Weights of a small GPT-style language model, trained from scratch on English Wikipedia: 10 layers.
MLP neurons of a small language model. Each row is named by its layer, matrix (down: output weights) and neuron, and shows model dimensions 192-383. Each number is 128 + 24 x the weight over its row's rms, rounded and kept within 0 to 255. Numbers have three digits each.
A block is one neuron, or neurons of one layer that tend to fire together. After each block is what it responds to, as a language model described it from the Wikipedia text at the highest values.

L4.down6:109122139125164097193109105139095117151103138117099157141148136100163102114129122153143163090122121113087101115139095134165145163112140087116133142067161105107123124113103143135139118140123140116119127122142130117108157116115124150134152113143105068139160076111123111151121162160166126155128099129115118123174170188122093091161120135137143138150150140124117116138146107113131145093139131136124157136125168102106140117145127094148128132076109129147124105135115115111148158129154115096104148167137131151128112105155138137138123096103141141122179126107127138167116119125134109125
L4.down478:126127079116095189158144152113135133117099155152151149162151126104137128157159099142075121096137122094102147137126122166097072115133144144149153094141165142168165133109146164151152151107145128175172113156135159107118134147118145159150129125114103100121173108126158144128065164127080150108092113119137152102132144154117130103131145165118118109131117135102107054154139151121114091173172152143136114174104116148132170127185119119117146158143124133103117137148103152139139126107134095129122140134114128148096153118165124092111142117167093148126135133095141122123136147078118136107
L4.down485:140114141158126133147157146152078141118158163154169125111147146124134122135141137179139117114149132172163118114155128121160099158169122153118149100128132143143125097138111118144108100109121089108168106108080142138140131136087136109146126129118152145135118135119111095094126089132112118141127155152114108102141126155134145123126139108113140152121109131113140140136095091117125107122120098106111172157177152133127137089111168141100133110185135196200100130145128156122164131118103124105163149081123111148125089129154093191139137127081140166089116103118140144114091114108151172122
L4.down699:115125099117121150153108182084127143097123160120109110143146123117178126125147056133113121120164125141106116127130133124125133117138117114160135168132174119118138082109084152146140094151128142117131134124119108108089149076113117111129109092074124151105145086110112103123153115143135097143129129119125121136139152133173099134112138152121133136144101123109131121141128130129108180120148133096153176101130121122180125163184102118103131112100129121111113094154183154118122144166140092101144103167095136152129162114157170149188107126154135127127100103109144105121148113126161113130
L4.down880:104139170135145117072104122162115123116136150124159133108181113096083098140154096117149106130126143111112090142117114126158157162128163165085117094099153154125140124124099128112125145093139143106098161125107177172120138116161125149135099124094137165105092094181154139112142110086152130091129076116100124139121112152119104147111152093143116125167131131134115159100159130124133096131133121101109133172128096130137140158115124090150132152177167092145138136138084122066121096127158087152160175118141123160132103095104089165150126132110179126140120120133123091120114085161114104161
L4.down916:129107160116176126135147151126120157176114105140090125131069137074125147125146102127126171166090097108103149162072129146087108144124132136163118102111125157170168086121084146125101121099150166122116149156181115071125114120090110110165137101140133154114147141138126145124102144135146123122125124137136123155115139186166156117130120123112109137098099170098157160124107142148108119080135091118139137060104135077134143120143118153142115101140082122137141156096142198142129172089066108142106169144109152176113153143147154150139131120156120112154133140106131140168157128112142137140
L4.down1361:110107125116134190151143136072141149159146131159160114114101086143156077116126108144135156143121130132169137115138072142155121141166096087106121117104112134055123148108139106132101122148132098131137097151125161076128105158129126088142136096139099122092136151103126130171155105076117089092128131100121111065124095138139145142095118097095116166132116157151170117136119178169144109147158142171136147139138099113136181111133143127121138158138128120162136131110153148132153123107097110084139119061149144101094121126080087142155177135186092145123101124141106183083154146089122114084
L4.down1402:127093103150121110048159154158106157134153102158130130110138107123129116118115104149138095127112091084115124139157146122140158087141128119081133151143099061191111150116139132123139154125134174124158115093085111110075120107108149108106107116139151174127154072159073159113127179136138133157149121090148107089147134115168110121063156127157098145134164119091130140091156112167109161177161125082134131141107145160117145117150120103132122129155077125175140133126122137139128146121139083142125163115103127091113081139129144158066112141112153104147111074110115160143169135104100142186
Clause-ending comma

L6.down559:161148074149122138118116095125108156113108128126125082144147083144161082100083139142126166162167091142131131110123095116119133120115116105139096141118140113143142126099126171074077088133204129114141161148150096105134147112133155160133117131141106101072111102094117127128112121164139155122129147108135147120150124111150146086118134146145124129169097122132134174118149102121117087133141099170111130153104141139149102148178107149139124163109119134174156145132140157109124086140102147140119161108136092087130086155141132130101100140150106152139104143157136139131144103104159132134
L6.down2043:052153114162144087172097142159103139125120125133114143110116094168133134125100139081119148146103116067156137115120114123144135134090135114116116137115153099143124098114140122089166154118111122148105122147150133115125099096154105138160107130178081160127109112176186162125148096122105108097125106142197094191144134139107164135129101142134151135027122131157133122076146144151106130138128169154141111145084110145107131091139138138137182136119144082149095126120135120135109139084133129132096144144127137106086169118117150142118117122178144135142104133099092127135143149078157106106
Final digit in table numbers

L4.down282:113113140134128100135094123141135090096108107117078117140097150101140129153098137144075106110164109130131164124123146129118109105156111127181121115117125124129112150072147140123095159131148171093126169148153138108146138130118111117131136145109097132143178124129123122126181127160147128124098088156121137118148142102125112105157151091147061153134133102132142130129102136123153169148146161106150106176162122120184095144161120146135159117158135117118128170103137112160131124122135110155126134129139103121074131130133131143149095151085125106166131114102123127129114162111177151104
L4.down584:123138096145148143142126121159132104122136159083135156157098114134123114166111071152139123069136135122154142129134093118121104125159137114138108142147110158149101156160115179127118109137160153146135101114139087112107145150143176160122129107075120146098114126102147145151176124099079154135108086136150136108148180118123090122115135124135124149162127123147122114152104150142137148133114158099165104114115146103178109115110133104148128102127098172127115116157125117142118094183087130113102107119101118135129118107182155160092143113125170103086148134130127136114149119119163107109
L4.down995:132150117157125140125124142141057118123139177118114112161132151136143138170112175173090169124113162198127112146151188133110140154168112115186139115148128146125102169127102155127132143132145131123128112143160112132161138127101090130125101104129138093142106146105137133125099100135114130118186135132087133133131142142125126106099172156128151129164136100079139096106114090195143144130158089109134149149106113144133101155120108106139111156117128131144129139089125125102125127159125149138182150130130149142222105130089128114117149122123128121090146144152129127154132122151159203141
L4.down1272:123118132114096149127114133092102076140120131160144129128098112100138150110164144162112095136124159157097091081093107138172094117110139149164117115084097130171133143140141146146138159131151163108090116123125163121142112130106098099109114114149149173118166115150157118133129106115130138126138103089073142132162111184135136145135115158148119127125101139124093111142134111132102158145114150146102110094119130175129157134110147173111114146164101118126115122119118142091135116083122140118123154165116110140171140112107161139108144120124135138110100094119121085132103153102168112117
L4.down1529:132181126156120116113135136113122148173138133115105084089081087161138128131123155116099116140109139114114112172143150117098143137098126131113121114132117179170156150112160140142135104099149134130116152123141119148118151142121102124138145126122116094180096106123117104128115145114126157116156151152134106105128151124143093062097121123094149135122105139126114124118114082126122154161149152141129115134110143128166131121115132124114101101122086130121121137152161126148120114111074127144167166167120121118140101141112171151076118143124137121142129139147136070134131116110115108137
L4.down1766:121145125109149136096149132144136128122117133103086149080116148146068135181143121110120132196128182132130100111154126143144093115131118109157131131123125100141113149091166122119131087141130105146116140124135111146153142116119172125107063122153149102110134128127136142107118112120115153161157106110106098143109116151148097083077162160131161114139122103083169142133113119117150139172130123106161116180084183114120102153104131131119128129187079138136078150109152119171129121119125176127104144103118140094167113117161142138128115160114132081102116127131136105151110126164101180096
L4.down2134:126141127156110059100149124130084108130123122123132122100165147078155130133108148138095165110109099142125141136102101175138125138101126142106101132092139109204168107117133155121141133107123120093158088134160098140111142131175109113144156116115140148127133154132130121133136102140112101103132108099116114142172132125177117158128129123121159129137105143122078134096118129106102160148159101134121163126139164122127125120127170096159111102179128130129094120114094143145109106127107137156117134133131107146119127120156108128157108158152110117148134151111123175151128147116169131117
L4.down2190:140153111138128141131080133120155148104100138129116115147149116139130145157110110092129126151130156159148094123154116108167105117126125120125157103108147129111131129122096151147136136107164122148131096122149145131101143118146094161145143147125120150166123137096124135134155112120129064136110127149103096084151099092109104148111160127145100145115127141127119136116125105113193101103093124095091131156145166156165084136130152142160162140082131209133106169172164124127129134153183133117107128088138130123143151121139125151114114168120141128154115141164164132108135154112119110098
Trailing number pieces

L5.down13:092123153100148150136104170116112152133091106122129126160137144118100129157149162105137180120089164117125110090145116148155106118129152148130144137135118114126168169126136152139116117131134129101126134138137193136145126115165143113173139171153130121113190151143137152163132145116155182092077142128108152103093075107089129163131148114116131117153085101142135158120180152129164133150138113098139130142163135130088093144167097124111116120137105149163121099111106154112148128150109138144131124152116085116114152092138116129150079094141141102130122116172169057129127083141100126107
L5.down832:100092086112118134118107149053157125177171124131121131187150119138094111094172123161097057119121142140098137100077097092137123127113167108169110108100131150134141136077131116101127143124095124101119142160137104087147102116137094075095088107143132162126142114109116159127122140096135130145087138130138149145101125125096129079104133124116111118072137137093159117120134133129116126126149169136107189096111159083108117175134113165119120149132134130130128150135102133157136147149142165135128132126128165144131161116101115106148095130159127108130137092142132074131148120112098141135
L5.down1225:092109135140132035122131146092176113136131124113161170107100175127121148090126117149106123118104139098110116135104131093142110147160133138142106119100122108143101060192113136127108147108093089105106129133151132143109121167083152084123104116087127123132110147099133140116092133159174110100135156095093167121161122155142188140142117146122133092106117163121137121113151105099076150137117114139124136161116125096072144100110117117128159098153198147129131143142151111145127145114133168139101080120107098152124105141119157096091158155153156084140159123144153149122133134070136122163
L5.down1974:102114107131119162144118123066104129086129135105127149163155159125138096170125147109140139121125169106107124105134125104127120132140100151103126137129142147115124127088114151066161133140111115110135153131100131123113111117078154126130137128164135203137096124135111151108127129135130107087110141138114098114128144122143153090091096130130112150140113119121150119130148086144138122131116085157112166119118159131123123103113140119132133096106143119144137126131098138162110134107083129136143129073170182076148114126087150131128132112152090128171145109119158163137060098110175079144
Final digits of numbers

L5.down162:134141113113095135118091141141089094156128125164123129128134133118131126111150106080113107115118127152115128138118096190145105133122121126151140095180161136165131114141157090187122132121137106131106139148126135120105125161133138156098131143097117123136161137100139138137138115165110144124153131127117131128130090115136116121155125173100131126099138107071108102114072130122189168160141116151103162114141127142110153126111115142094095145146095151144124155115142147106160146165138069123139144113128124156137110122131146135142117122102086169113148146109145137177138088150159158123
L5.down1146:098150142148120131117137120127109125115144135096129116142134126113144085087129129115102126153117132152172098132120131061127165134137126115080116117138157108118119144109150108136116133152129094133127130140098124121126140153135132120141130116122085133090121117123130115115162107138071123091127136115114129122102126133158113138119115142119123125101132097119162179118090135139119110104120101055145100129147108147127096115153118070123084167111152137146148130100130141113103171136143126136127117152117097151078142096096123153163161134102135128130114150069114103140135107148112126149
L5.down1589:089150143150120105126092127123117141140144100108102126105140107120117168115129145170118167157065118120131087144119134081119145148111143122084124161171111116140112164103129135119146087129124119156088115128113103084106140114140106109130110094170108124107137094117127102122105124126117113128152091133132139139149112132148099144135089144115117148114132092093127145134114160153169164139123102080140126107133141112126113133131146119156120119111100095098154118161135126144096154126139144132113124184166114137063158091069123148152111101119150148097144123085165120128112055112121179165
L5.down2193:090118140138122121152120088108141164118175134126184106165170110133133116097136140126103167099094159148145132088124137136102158114123088093132136110149124141138112087121165140126109141148128071104159173143143150126153144166089112124149169122112116146135129140110128126113116104124132125078087133124117138127091141117133168124125118066135101080113118107094111160128113094132181120094116150141114121150133107127158134072122146157143127145116131120110130107111152164104116126126132180115127148081129153129160101084121135130147179104152156148083162129124136171109082088117127142130
Comma after clause-final word

L6.down1819:109133126181136145097118096115158104129128122112144114145136099163114091058176093134160146121091137085132141121088165137139133140171125124102093112093143127081144095107096160098126124134135127119128142091138130104118135106148100141137132102111140101126079109157127121147138140095177116152128127087168155117135098176144108149134145129075140103149144140109134108093190170147139089132080104067142111146073119164137143155137120091125137130159151131126136128126097159108137115126113120097140139095106152125119129126118144143084152155106179132137128156122140134157137090125118118151
L6.down2261:120129125155149132040114173128148146091162118134110106120124116128126124140139130125074157105135108107147161139127168109159138087137121133101101109134143131108138135144088121143140097155121103111124105104137129102153144108129105136090117128120116163115129123127141156150140142149140118164127109114140064097140111109171118102125149130108140090098085112128141106146127114082115118135121111155128100107173117112152120127145084126081119113185129116106112098130121116082138110116139147174160141108138131160141038141116111097141126116102093110116105114123129139116159188105132147089
Comma after noun phrase